{"n_layer": 26, "d_model": 256, "n_head": 2, "n_kv_head": 2, "head_dim": 128, "d_mlp": 1024, "vocab_size": 512, "activation": "tanh_gelu", "norm": "layernorm", "norm_place": "pre", "norm_eps": 1e-05, "positions": "learned", "qk_norm": false, "attn_scale": 0.0884, "bias": "all", "tie_embeddings": true, "parallel_block": false, "init": "normal", "init_std_qkv": 0.0312, "init_std_o": 0.00433, "init_std_up": 0.0312, "init_std_down": 0.00433, "optimizer": "muon_variant", "lr": 0.00898, "lr_mult_qkv": 0.4, "lr_mult_o": 2.0, "lr_mult_up": 0.85, "beta1": 0.95, "lr_head": 0.00654, "warmup_steps": 200, "schedule": "wsd", "decay_fraction": 0.527, "decay_shape": "linear", "final_lr_fraction": 0.0, "batch_tokens": [16384, 32768, 65536], "seq_len": 256, "doc_mask": true, "z_loss": 1e-05, "train_tokens": 416000000, "steps": 11674, "dataset": "wikipedia_en"}
MLP neurons of a small language model. Each row is named by its layer, matrix (down: output weights) and neuron, and shows model dimensions 0-255. Each number is 128 + 32 x the weight over its row's rms, rounded and kept within 0 to 255. Numbers have three digits each.
After each neuron's rows, "fires before" lists the tokens most often just after its 100 highest values on Wikipedia text that the model never trained on.

L21.down545:152160138162149129194173163113117138038130146078106212134116133169161131137120152126116070119094164079149113084103138132101129138151091137080029079173024179039155106112108161100163181126125091107081120135162115100156179116082147151101092152137113124166092156205132145171093180169053093154111137094116117098127099124126122068145160186164126095072122132137098142140122109144183146085107154117123195113127142059150098161171158143126107099105141133145135148142149167141100119163124103128155074088135117181123105128164142114130108174150133123114134150095116118164155096106121230145141090147142121124108119143043099151094146142098106137136172116072103115111173115129142111133165096159169142173133125120134126179133085171133148111096160119110123107157150181128110112114110075
fires before: "-", "e", "m", "C"

L22.down410:147105165117139166101142086133139120129124088139127072174182123170116084138083114160107105177084096160107132154111106140100133118115145125178143088100103124148195084115129075131147164091176155172106114056165133129184055124116094093083104109105081170081105127099199141068117137196092125143075130143073115145129139099120100168109142157174117122147135114097156137168120133143116184132134197092130150108109164141143169113148134123121124172124145114229126114135070158106200070101151101109086132132152133107137151055154077147097098168102136161119199131150126181112109123123136099140127099168100151090105133081079136097104092122195111132117117129143203169109162038127160082155137170118132170102150152167099107104157098135165050092132144158180146175122105121134151109091170147
fires before: ",", "5", "1", "2", "0", "4"

L3.down593:049081107135151173134094126100136126137097138084150112143113111136127134136145116137121115124130140138111169148150123117101117204154130178094167097136116093182151138153111157145124110128153157134132166138153187106125112087167150106127088115123161162081192124099100111166092136151034183155102091031118074130105106166130139151088109124131107103101092099134118220132181111211176082115180091111119151196119131152107107076120097127091157135119125159110100106106146142149095114146136146120145140131062160080148124173134164120160145159168154095156146086132183158130129139130137184113145140164124079096085148137132147140094189057179129188136097137128039175095160098110135098130092122124169096127153082133126092161107157143100129170141185155099088104070154128048112052170081131
fires before: "le", "ul", "h", "ment", "p", "e"

L7.down175:142167107146153137130098158119145121127143082151139123137143138151132131062083110101087152112086063161125117120125088078183064102177155182143132125143175079113186142152162160111132185185165191168142148098167160110164107112115156089115119193148101118149119093156170088180121160126088184102136063081087125143187110056137035141127076140143082118091114086124147116174145105142178139153203099113150128107127145189115162114072099083150141108126175106139122096162086079102199120121074172164135096091157105100108116142144074134172097158143111092175164141089096122137094156111113096097087113121133083165166193100136095118153109194159168164137106131163123135103100081101121081172136068102137125133110121108134081188129157164163115126106156143131131147131136126072132112115164146
fires before: "%", " |", "5", " |\n", "0", "2"

L21.down367:133150102120091130130127131139128132116157161129094105193121153149108115161121114157215128157126137117138126180127149069101165145169172173114127164116172130119090139111155185120110118120044138070160102164163140136149159150138045115093170118176105146161110111112142135154177149096127150135171138182105122072072125129113096109111135106138128099116176127099152211131147117079127109102131124159212072158103164125053063130120073113050115072176173133115141129134117112142154107181172166153139136129050113117062104124110136131116074143138127169101137195107107185106107089076117108109120111066105171153086148148099073195116152171106072116110183128137135127104144136137109127117128117139088128097062163109052147088132138113112128097228130113137162124122136145106127094138180158
fires before: "p", "m", "e", "b", "ing", " |"

L21.down56:129138154132173219143142125087156114134158072133125109128112081132128138163077118148146129159111095093093141132120093153078144112126182154095093149101086101170137084132116069144176133102158149150098153103186172156168129087073125133088118175072146113076152117134130092100130122146102079052129111120096117105121139139101101151098140164157098172178221120181110123176134082151127159117166141124104114159169109130118176130122091146137121152089137074197080121142115110217161118185115090086057098109129125119113182165120097163093130082108109147111127065159127162207091129082128071133144084134117125084123165101171140122137108065127102175151128111136156160132136123131142150140188122182197122091204168126180074072139115088143107113113130182129107149120141091101144117096124176
fires before: "0", ".", ",", "5", "4", "1"

L22.down904:152159139169095129095140114113181115159130123144045188057109130111148105052094037155140133117150117127125107128140167125153170127118120042130194132138129072126048125126094136173144143137119114192193036155174199108153122129158129183119127075159126163114136096182104111155094108151114119097115183148150155099130089192127114128145105098126104135100105137128133132125129156134247160128091127157021134129106114149127139130137142126113132125138121104132078110139074173110138127150164105114108186151145112129158156116155131075094115057159130113120081112113159135122039128142138127161125112097110122156152135123134174117134085123158155138135158189160104143084133115170138090146086107176159072177120171150209140139105121134108079124148114084119122110109132060127111128151115145
fires before: "p", "t", "c", "m", "s", "n"

L4.down832:168111103137122111125129084200233104104075132114121149167086151091089149165166075100120113074105158103138137188093130120129118118115161129143081161109136169149121171161165087104099136113098117158159177187119131115125140119163166116181114104084177159118149147125188094097152142121077142084092124106124152118085137115150149148102142142108089119096160153034123123120083211165093070057087115104117180117149152092129173119139167143066149115131130150124115140103149125103170141149132133174131152139138169122115120077160140137097180225138120150137203108122142104180143101139149132095131120185135119076101097136137117134138148129138102127117070177156130125124150181133124033117117119184113127164127107123185096138094090096069035166179126068069135145112114111148112102118135129
fires before: "ic", "e", "or", "i", "t", "y"

L20.down266:126084139109126090141139174137136116112136148147117107139125094155123129125109114091160135146126157141106163063141163050104103115126118196142082155137145127174128105108095156135130088094063091120132124130145116128067197179109080165134165105118068200123076108178146085165104163153113143105101111066108108102149171147142102141162100140156127127157146140102115155119119164105159087166105158166130145186110147148090133123134140158126151129170171055129114114125078134155128200138145160146094086105036115111165135151139153150134197113084107142167147193152087128173121177111052144147065122168166137123045177177137067165071125146176117098135111079165194143107145104089133171126120077123129138169078143136126126140152140096110116025189105089117109152107153141078114133136088150
fires before: "en", "gh", "at", "ver", "e", "ing"

L7.down72:109076113115115145094140109112100158117155138108183138111130187116204109117152132110177134177181109124102118120127129126100107103150127086154159095103143151156062151129096134171094137128143122135132115113040164108245100123128178084096077117079111138111134147152046165125071221124181177142091139158155201085096118094108153164153155092174116129106171142159158158102166153166093090142119176112139099146100076180127089046146084108113133091075122165086129123155145140136103166109121176101111200098128129132137099155116132095112148076154110103176117112116127091134132171056163117135133093113142149137153136108120173103158121098139120155155109160114103162135158164112107089088221098139083083144154110123131043101157119155141134140143118091182151121127120137114105169090173133
fires before: "h", " of", "al", "ed", "og", "her"

L4.down687:093127138153115113075103206076149099189157135105133050199140097161105107124107097099080155099136087091075188139109095122110137182140106152117118100120197126171114100159162125127122107058154121171137091172116063126136144105163147119132131121126123116130129108141081119118089149138159086093139125177159131167147109133096120062137072120118177143110195117141143114126148136127144157098129191085180096156080128119081152083137136087159132119151174112166129143083167172136175099126154179129100168084111164126112195082128094124104140139157167119097139155181082130122119126103116190131111112143091067182113176132130183151138157188140075153107142126198129115140091143073174099104124091148147174127081083189089067110149052134111137149166060113134156165067131114121152158137125150
fires before: "m", "p", "e", "ic", "en", "b"

L2.down244:137081148163088151127131152186148093197095140137117061114159099162166086140131103173163120146129149081148046139151167094128152117132086176087135129172104137143164097134131109145123097145063125095178126134079122141186157112116144145107115152199151162042103054086134098135121101110142152112090124102166195157079184112104109106106147123092116155141125177157079118157158081153124123168145138092101104157123101203093121158114122161183118150117093150156100116130144163103130130173141089105115150157110150061125088128219182135128129098067099092098134142130111155091082107155094079131169142131136114122105158111131141159080127170084154146085158137124137119122141139102144009131124086135110157149162105095141157156125168160063146150174094146120159134134167125194194131091102079
fires before: "ing", "i", "g", "ed", "e", "ent"

L19.down453:181152123139099098128135151153097107179132159107199123034136195112122155167141169151149097109129103161121106114141190123097084128134133088093106148148105069134108046117130145123132140127124130112134083101168111149063086128152128137098090163136126148103086135102112124131120117112145112150144159188164108113188137100149102114139097083189179150152145066154124112139114088070172170068095134154145159180124161112175111104128104107135075072120181076114155123135146203139091149083217132124117115115107125157127142147174119111149093156142123107172105180124140118227092091090121107181142112139149160184102118173095132140175122177117105070125062146192140110076117097115116156146181190110132095165035102179096123070100166110145103139165120113136110140123121128138123113092132133
fires before: " ", "e", "ch", "g", "an"

L2.down145:132108161119139150125144139085102134159088139165055107144145143163168137190152080084083100163130125126162079131115127117097157117204185101073167093104124093058105129111161147078124125146152111128083104122159121150143114150079166098137145175104118099065115152064174089130155143140097159131093132179143189106146106140143158099139161176154096155113143076105089102120115158091144121089083132099103140121116173146057140125177114042084135126123113148186166163094149203162052212070074160137116085103104152116128138090130133139179142061068076142112134127142084170149110103133101106168136146099092115146100127149086174080124111099148169163096173116130129115142145140142124122108170148158115170147083157177113179086115137164128183157194079102147163126117149091113108111094109142
fires before: "ra", "y", "ical", "n", "-", "1"

L19.down893:112068184131104136160094084086155150136116152150114070124118157138067147058094107147178122135127188098111136159086106059173123101119139080141114145156106069106103176107107147077091090095137148130065123181172137092190166156108138170138105114144116089157163131112117163174140092125106161138092156162109115126151175099163124143037157127188126119157081126146133163146128130122136107138111117143206098172124136145113116184126090154117151108115171119070182095176171136135142114132149102129136121149100136138167139118131142124087131118064095144144118098157152118151100124089154129107146023086140170129111115085165094035130169187149137170159141069089178173087149097087122100118119094104153057180148172083138121101091107131151135177152161098153125157165079153111090174140166120
fires before: "al", "s", "l", "k", "ce"

L19.down907:133107127130152125124095120092118114124098091088115151116097128091095223115135142129187158130109127191156115155177128182085126111149170112108123189154115140115137100142196156134078131162144165114130161119164134114156124079082174101073098161109106180186168038113160100133155113119147067108134137121132120172075182078086124113081137087114117106116131099164082173080152146197166153092135148096145131138106132137126112143105122102112125103164119172120087130127124174109100101183167124172128142166131079093222123102154127097188131142170078119107134180106142126105087120123117162130140137147120178089145159071122140210141073108129103080113079145154177110073117179122142177110184162115129137079122145185105116121169051173084083163075101119126146076126077136138152116098109124
fires before: "t", "ct", "p", "ction", "ld", "y"

L7.down392:093117077205196138162100079121121130096147158115086138100130165100086177174124112156172110094093077129165116121087165134107070093064101115087170158155117075078116134091184102138085127097168165098144162124126167090134179129133103119150175121085098092079176097163102120147215202148078102100152133116041140149145098073192134085101111149168130157104101129103085106082133147135173165111123116115157078149117104143089149127073133099126117167157213166147163188118133161113127111121162113133174081126113124115102142099108098128113144041120102168111126187151181124104149085162150108142117092106108175094147141137137117113132148107086119176155124129122111124129127116058144140132167227113155123117148098107107142167115128121099164132185119105180171148155096144116135114114160145
fires before: "at", "ent", "al", "l", "p", "ion"

L21.down586:060165099130092107172105170153118151113167105161130116136146142177131138210102087167142143114157110130129155108126136161116177139103167067151111126121100144163146111117125100128138165129062107132173120080114144116175058099182195147095127146084116108180126141118080157151141068152102107123161061120149131140141170084128131160138092103075157119106126142149103103099125152188130141047094117182132161104091152159117121176158121110093147150188121184085119138134123097157172103101119102205151139104122151088130130202128134097097113120113182065192144128102132159118109069117167140127150114171140087142145122179094146131158099112182125163122076137146145083106137082119106152134082151151145079141110151094146077211108136113100030202152134139121139143080140122090111165101042103
fires before: "2", "1", "0"

L20.down421:074156103084172137117177161129143134127152108060103142114148150138126127121173130142133136164143136137081101090062101106123129190130069150113143156153158098079136128072163152119063181092122133158161122145129144135222188116149135130148103149180154135147165062123092154139146095098086124146183128154129154155044108118093133157131158144166159179069091148149100118146140117160140093141087098159108093126109146102109105132134119112075168116093170142157179166117108199125119105140128107096139087108108151068107136100145112144118068124084172159130186152136145109146125075090155157106105051100134143122114107168160114091139166096149042123135215168150120194110151144142138086104106160098157058131184145115108151147116108091129100178157105065109116123150180121173137131063112197
fires before: "e", "m", "b", "p", "g"

L21.down844:121101102143082118177113109118127088178139125108120097093177136150138086183158097094214142157142170143146184119150095201112171140139103137116122130161144180103124084152116174101115136095088131050172159147128127156073153132127121123070146154075090179182129120123121114151142145161160107115093106082150212101100111108135074106102116152156141141107099110145156119103114189099153138104156139050114118104122128138109155113133125153091142134176151183117074094194155153084164116177160129186103078128101090132105102089096140104085093129060122138128095114133132161098083085103142159128173097165162108111153142125176123125113087107161083056108110120095164105148104116130087125144189226111217139124118180098147166152135111126136196101080132135132163148158101106057146085129156131
fires before: "ct", "am", "ction", "e", "x"

L7.down845:126182170147163099056148082120160133165152187149124181128120182142147131159150172160139130153189151110093154102200141146117126171171121155122144128140147109111142117134116082094146150092123183139188159117139092062070196157123105108118099104134125126131093030144159102153111110109024135121135130172142089154113140141148102134100090126135063164118108099123163086116132122114112105140142081104149111136085120131159157138106081176092084125118084117146213117123164157127157188096147127109104185134118116117190133096179132175131121142136071163105160073139099097116100120137085090098159088081133163110158142113134114100098161154115121098092125140095080094157138088128134206075076125099211133115180089124111165169083104099112151116135086155103156109078108171106145191162105174
fires before: " ", "t", "ust", ",", "ic"

L22.down928:119110151086121105100121120135143130187156096067109113139066162083113140191171059127131203135137097145111113094112157165106189131141204090126090155128147117140123115137052123132131195121155123139143126094090178170169139106136159108126164040153118129111134130115129191122134140135128124162121113103177167105097144089119089133075152165092125151076192116131080082157093158110170133082144127151148158097092155136126166124096138064117187099202055154140112121170096088111127086097126139107096161147143160069112080076186132122135145133071081168127104125129118136135144092146129170138117133175149067095084151135142171143155119119165134148096108147108129114144128139126176128129146196096078099086181129154219142169137102199157096150113105154139145109146163084169128123070072105
fires before: "1", "9", "7", "2", "6"

L2.down945:119135076118190147134148149130114127166110086131154156095084191080125106160112095142103116113116171105193127158164156155145097163106089125080173137121157041050094151165094101145168101054080158118076213126130167094145142103100132113150156135130150111087089137128102111213118156125164150168088160130108179179129160130120146123084171138104170110106142120158138116161130083108123117175153144123145132115130133161149164116114200086076129120080086143149133095118179104142054133103148120095083110146124137080188144115173156125143166132164102140118101150144104101141124145145094096111163061154157104108078093088146052173110099119157121116140137150071137107181148077121138119040215124117138134199179118116116076134106137122153113134161168149131108169128131164089181106160107129
fires before: "-", "1", " ", "2"

L7.down816:109099151078164118136164118103157166109131081132117141161094110139194178106116129136178112132125189142121111172160110141152137170180123131119173165159106103192145098160102177125117148127149151190103120144119130110180066104166167084105153101113145118097152051118070136114078131136102077154098113104105074148138137191035121106118127149143103060147129087131065149104128085148157092137197156154091099173097109162146157083174051133106188090141152161198094143120142202104096062126175139149108177144120139122119129122073162109208148141150097128108104122149158122071085121099155183149119099071137148097114166111159180106102137108070135167165115139161094132104112130131133130168090107129121087166100130168094111121093121111132172114160144095135141101111141110041127104163096105
fires before: "p", "ut", "ver", "r", "t"

L19.down17:092152120147152141085169099133097137140104088120056125111139075157092103092145111086146136103118117085152118110108109128135079136210142119144119061122118171150142086119157153099109141151095141088091167104171102145163161158155084084170127112192213098157122083111107134118177154135145116139110180153176106085190095152109107148143156156164168115133160123095151138111089144126170136101130176100160133146193205124120150093166113106091168072103105140126131142122118178094178075135147141159144050146103115206123133152070121162145103121055140139108120155089133145180158159133102154119098106112096200169128104078160125129147184133124146066151182141113184130133059136130095164122154110179038142075095122128155109100156164105144057147135114121091116086128157104055111129121147121
fires before: "e", "p", "ed", "es"

L3.down244:107177139101212127123146185091113102188168130125103133149164139088074136146146099194096115068086112132172100134122178120132100107098173152123123156159047069074147124097097095046151125138146082141075170112184149133159128182134107142107146098129152075117071091129105107167095120113173128110096121114113134178107133187112110123148158145163141167138138093108129094170151146119101147136121121150118139106152123165099119097133144084127164132054119150091170144144173178112143140070154223139139092087090123107091163064122092107141120141195064098111109129158075144162164127162149146114103102162157125165122108065119153166108095169164135101122155153125193103119124123161135091057154158150181168166120152144152113196062088217122132134117096114103118150137136137129131129132133078
fires before: "-"

L3.down341:152116115156128120156129128122055129243109107140099096099134129194104140121127099169086140185111091145161096152168106109116131112152105164102098128105124148141145138081103127228173081172129162104168067141125151130122144173123111204123061120123161137076173109169098100134110159116136108116104091191166170113113137164170166120090173153034099179121114120100092108167127134109167156085148180109144139140107124160099148156139070053149116115126054144161106118095119140085153079116145131130116146134112104108152185101153123157154132117143118088098118117125135187148119070161070109148190124113107091106103125089104123111109158147107103178122142135112186119140165121111105079131089110074125124082198055154193145148093179122097137071145132138125130175140146127145114153097165191
fires before: "ing", "ed", "g", "e", "es", "em"

L7.down706:063123142160077127140076086135173126192204165131031110123182134148155135178150079094118058186144140119146158148159143142107134128079115143122114163153107172129159156109131135146146137136094172113134119134106149103072135171119164116122088138092108218119154232167081124125126148102116117099111156122132174133058148097071163139089162149145093107101115118136120169138111084116133094111161128209131128166111130144112125146095116124092130136130157110127141118130188060064122125186125111137045086131097112098119108141208144118059130204114158138092170140189139143134172116064109136131094128152156116134096161148131110086120130061155136160081080132119091144121146149156123110134124134181151139140152108166103132131134121051105124127115135112096142072105148118159118043141078130
fires before: "t", "ber", "ic", "le", "ul", "on"

L7.down810:117133118174135152080128121052111133156194192057117101131092122164108119130105102125121124052088091167104152156092108120152153154140132111145154101122093178173112109064123093150147135196081080151126145138110115166125157104071135161172121141099092095154120178145095130128080215126139151120141169129130173159151120114127118119117149191152204123154115189131054131151145126125147130177105126194104147144126053166061134104109088188138135122109138145096105072058133100136112163134078043101129147142197102146152181102174132113143116072117120126128108095163113143141125111132090103096170130137153130166124140127163135119111133140055161107191098131115094099182086139153104147115153125180110099116129105129141150128135109086093222117143147090087128122092183200138114152170099135
fires before: "en", "ish", "an", "ol", "ar", "it"

L7.down984:110090148128156103135105129160123122079109106103068094122144105139109186089146150106116117136156092100159152127110152108116158089101099151115091132197135114126104167130086153187142158156135151180105145174131161051163206124141169144111154187147079097157096077162141061184109105156142116143126100126153106175112151107152066092141161184195111126081151121127092089148159170126079093173127174113160142170164152168106114154101108126149145131146150155095133132113042084065136114167120136144084132093109097191145107132166123154138108089088120127089125124143115041114150109102147103109096119060135128092145162130160129108155155139133072149128122116125150139044216150119129176191087075123075159185142127194188094174111145177138166092107082097141157084107104114112129141129112127
fires before: "l", "d", "ad", "w", "t", "k"

L2.down265:068133066114165100163106098139152136139053111091131172093105123123154161083114184158134095145089128088173128076166130065111127090138144113138121100093123101175079128134108097108115172109144110114202128138123100100147151062084106137131193112070169093195105101103168102097125189152105109091116133159128167205176156130068185174166150128071150127172140126089185130102147170118170085112118118155135125099135117082137109127102102159099171121165142201104157087142167151150083096135167097143106166126117105148150114115097147142137117146154130155134142150080128084105137187178072138148107128114124089104108150092146134155126143168062162154076178123105111144169146137153092205060097128129120159140108156116133229105142139170106142144115118187143143130069079103156123190123116129
fires before: "-", "===", "==", "A", "|", "I"

L4.down895:054111136121147151097122127108099134105074126121186112132107185097127113130101166175060140130112215176174096145134151147114127120106179187083102104126116081118162148157137156118139107178093133086153159123137105129198167173144125107125063123146113145151135182131081082110113087082089175140131120100137158199146176120109126161159127139170154138132106070110122133137032160134088154199134165111137087116095112138109127078189095101124133101127101122140159087133116125131144131155138108107142129141098122111051089143096164125080086093121134162144126123176167174096203119090107079130195133135138083112219077143153112133170133101133160151060197093135137161117123161184116077109158169128129125084138142149126147093124088198122113094152106081151170134094116153056126092138124137
fires before: "s", "er", "ed", "ing", " |", "an"

L19.down405:154181117107145085198116106106130127146193181132123103145124173114127100121078143095145103098126059152104213096065076143121178131098117037165140153126139110123137081174096095114125155074140136113116131083144078141151178124095099134145154118110109092153118169128132208109106077136104094116168160129109173141119093163183175126165102116068117156134147119097136119134130118157144136070119107120122156130090163144161169191165131104113088150145107169136127171180058126093189099147050095135133163101135148169094124178133166140165133108094160065092095140153135183146128124130167146164061103124125170088105130152131104134119155131151195172061115062093182129138133154124098075134096119131128101116122152132132133114113140121163087107169161107144158159125149132096113136034044138
fires before: "1", "2", "0"

L2.down622:124067125135170159120102156109187145181169175127131164177142138169135126111122080173069133145146120155162151159124118141150142102082157154088105173175155123111148113109154072124109121120118108097199131102129097144133129133105146137122131060112167131170159139182118096147164102141156154090113138028090163139062180146092121120196123124101084140187133091141079099131115119131117130116160143090120161084180151110125071140146084133113138125143063140011116120139146137101183083158117152168101119130143132130094088068111113114109128131086121084093154155160095077108099143137097230109101139146133142100183131073155146109117141181103167174107142187080138134157162114089120081087057107150159110187170077162144148146081153140147096119087134123124112082142169118111105153172106177
fires before: "-", "|", " "

L2.down958:130127095110135124165126121137143098157136137182091150177163156114163101119181110155099133147131146126082097114137125143190182137123136183102125080143112123132154139145090170112103110125120118123112125165129148092137099119119141084111155149175092148174158113113031090093137141087167128110162156091144158159136144096129187090149155079139129151090115116097193188141113162115144155090159149123142078132188106133159249150132097092084124172056097155078114139123106135163069129125144192176075141149122138072082130189139194094067141134116151094142173164138192127072095055122121133065107117118092112079114117127125144112051152129161130153137104152055118175115112142183073113150134107141128135152138091184135140123075120112107096089125129165133049135160135173127105171087130090
fires before: "e", "or", "a", "an", "i", "o"

L7.down588:113036134112116094070111127105140120064124134106132118177149086104144112118208165176130169134110166130158135159153159131109160162117217129126116081143139143097083111121216130171098170151067097142128149141112144102064094117116132112129106135145141150167103047176124163156023143106122096156110116124198156114113154071096120065078128123122175188127127107164095105106169108172130124096098123133116123142138157154091123148138095108138148118073189143098123161110070164116149157140105124178119130120112129131150142140172085079181141126124106097124155117151163123123153148107089210129148132175169173147114162140198099135093152118101107138095092146142115146101128156116050119171115152110158101158092079165168106100171099066067070114150079089149163139088132140124108163157121164
fires before: "al", "ated", "ation", "um", "k", "i"

L2.down602:132085117168069154108176141125171137132123113135160087132161146100086095141203099123124096119083135221159147194153178125135067117153102148111128183055030107077104127114117168151156107112085134142132210131116173111139103138169124188125161097164120098124104155090097077155173123138147146174089185150101158127080057176125103093115146111157123185130095092093115146106147141114069174195130144154130127112118130134071141130112143157105146134125146107122149144124105100097145159117168126052139057142176142105207136106144123157153183120169130136163151165171085117178133134137140088100160125148161130114100105113147100133115103137157139051131104119142159094131111125096121048108125113085144193097132150152105113082106056122173129099148091172151129073109165147118127139140086156
fires before: "-", " "

L19.down949:119158085060071112061124115065112123106151138106154072185136084174109165087120133107130198087148122066117130153127130066143153120124134098173108087102163142137115134107042124084106103142125089133098106079124116149153155142116188116191151101017096134112096084110154111137106120149080163117105173128105079186147191176162193139133093128140125112114110149124144065174137169134119109162122110142139106129133097215137091124107150096107171124142103211123164136127153178094080128134131143153123172131156112082138112176147163098120072129126086165155143169103153085125164126170124127126128117172126161125139128188117118130176162087103149153097112071071034129121109092136184117074157118137147153099148142160150140128175164116140177143163119128108139088139114120165159143182108161
fires before: "===", "=", "==", "/", "==\n", "0"

L3.down651:134080061111098072130131140084224147101103108092118141120091109112110125166212168074087127173104142124151110161146148133146117112100094150138120141204102086118111080167175152140132172114110115125139130149107142098109123121115112128182096174128147158121113112209148143092091126167175129143108085141132097162137183103105168077099177138099124089114116095146125081130097151125081062096102125100187127146183137136124177125135177097099152132185164125097099150132131108198162191104059118103180088164143128116142145136153150099110174061084099121137150170152102207090109159112109129137174097142128116128141144122174131118135152094138123144048051094125098165150152184127108125134124107077148191173132117124164118119154161116112150118139121041131118104123069101183115100138072178
fires before: "i", "r", "k", "al", "um", "us"

L3.down563:085043121116158110150098084135121154130133192107117153147080169154111130150150083154123098150113064158166132183156063129129098083103153124181142092168156172116141131204084080114077150114103162072092146128047122165136137147157087088123122137102141087125169159110120139099103133136102235103073112088126174150061116134151162151136152182111144145118119066132162102135076143085147089142129110123185118115118129146058154093111127133141119126124114116132143134134149141121037114152156165127133096154087138116091143138143121155157108081119080152077162106122185119125134192145161165169132160109136233157143076114112146155151107119088119164118111063148146116091173181218128140116111120121110070133094090159140124104183102178098120146101129133155176133089163140146124158156137132
fires before: "s", "ed", " of", "ing", " with", " in"

L4.down342:141140150146108178136120117137112128126158140083075165110143127118126163166134137135129120157133126183124199155132142094126108097081127123091139110119136101073080086118161119084186122083141139165114131077140132092149141128129095078122131074114126080141119146084138066191075099131078033154118112146132097094167173165106104150088154107075149073115156119159139156138133133154108154117164128107100094106155100164087096188073177176086154113133099113060178150122140087177156183121047212104145077122060154134147143067192080099143160135122139148112124109096128137158110096128120118161140140153090106083085139121210133113170103126109154182154131137082163089140166106165155109099150130097123139200147129117167096172156115206131135165170098165112150189072178144118152125140118118
fires before: "-", " the"

L20.down667:111093137137091131073115158162109115125148115132160106118080155088242122102113072107174151129082154112104066172107120133134145134147150117126100110111161161098096176175070122101200147160113053118127141161129142046106166172104145155114146069186132145038094128131136172131153152080169124120098114093119189140118148140178078156084081163143083088130083140127118159155135181148172138146173130203109160164124102117089141104184114116098160182104235103090163085112095166143102112203105132118155145125131099056129153125143141130076149065170077121117051145121121109104138150107132145150108117161105140121120163128147138130179105128150171101063108127161135140158129125086128103123160124168119099163150151121164160175103067118120104114128113109164091127124102120116112140152154146
fires before: "ch", "s", "f", "at", "c"

L4.down370:147138152120099131125159124113102113136141078118141143114136137132166132116129156163131107100172096089090130090207135079108047130134084162129158102140177134108115064171114163071182154142135139085106107099116099121129174170124100188118168124101118151144159143074146073097144108111136112181111130142170168087082165117103120149160109137089156139117126097101123171153129139106148145117113107136146191068132138143143057168114080133140193088162156108123152093155162121137119147160102117108149221094186154094117159144161173137166165145148166105111172094159178093125099103051103057154098099082072151203083166113115093169060166151133120114108087131120153150103119127120161165103130073144128083184111158175215077114111116166114123141113078111123066152138084139092166141188113111
fires before: " ", " the"

L2.down437:113130092132119161165119159077187100128092138172112185160133174117110077156118088157078093102057146099133153082106119152186130168089107200115125152163131164154162158150122082073116164100130098116117093123156128135142135120079145107066101131144085105148198098115070125125147147150109138119143136121170134182147126086146145083137098069147172144109116101162159150161113101121089141115124150151124089201203107145112246101112058111150173157108118140093143145152095116145103097155132176132054127111146181075147113158145152124084065107052184114141141128152140167083125074135097152140120104114108127137116140077147123125060116145119116133129077135062122118148163161150164150157122140197101169103127079181145194097057125091121114131132125163193122183141132136140119126118130117
fires before: "e", "or", "o", "a", "ud", "um"

L4.down489:162144113141110106095128211132098087190159131129113139117137057181189082135146095109145110142141119123086122179123097145108111110141176163117145080163084117142152124144128209118090106069135080098142156156111173122114161119081122126087118119098122135081130134163105103136042158088114119144137152134164166148179100137127149052124162085105141189133139151079151146151137175171161157183173170109188110142111060128107156129196131038097174156057099098141186096113159125138131103124151135118115124147112176082119183095134127112127135111116102088146113167117133138087096146160118103111146157075162139087110174155130119114080106144132111128114170166142127149084089159106128094122082091103169147134076066148097093123164159095091144121101088185103108187165168169103201164083141110
fires before: "en", "e", "n", " of", "ing"

L7.down477:104096135129138138152146137098109071211129160103126141136087158164159139122125171180120099132189126113103171098127113154103180167056095141129130134214200134077069083136162121119194139135113143094125104120060143136083130165121011105117109072115183121147119138126120124117101130167098165176129140128163107101134109105107097174096137167146137127128153098146139143180136142090090129144166079124121129144101153119127127152142107164164148108103158098178184105156168138187170110130070145093111176143157115107183143123144111161075148132144174133114152112076145124161111161165138081168175117134116161178089099079134120147119140159085115146082127146137046116112138167144167107122107097156103113144211099166097134154085176123126098124112047131045077120112086111086091123112069137
fires before: " ", ","

L21.down641:137075167138160123186127109131094186148128128127167089188150080178088104128125113113095178136131166114115183097112143097122159082149136138098097214144163186100137116124111155141160139085135184098150033049146069188123101107135144140133172139102138138104148063122115116124142175126171093096072120122162165063074126110158114133139129135102152144155132131144098095121099160143077147122133157037146146130122117111152098119151138144134092107110110129150084121126134149121123121138221152133091116082076112186123094193129167085169124185142085132165178176118112173173080072098102118079150118087127039168158083198096128119133134148126144130121128124170128128098123178106101179140175205125142164111100085146140137129117144100127165138118110087155135121080129129093146129057138136
fires before: "e", "ly", "u", "an", "un"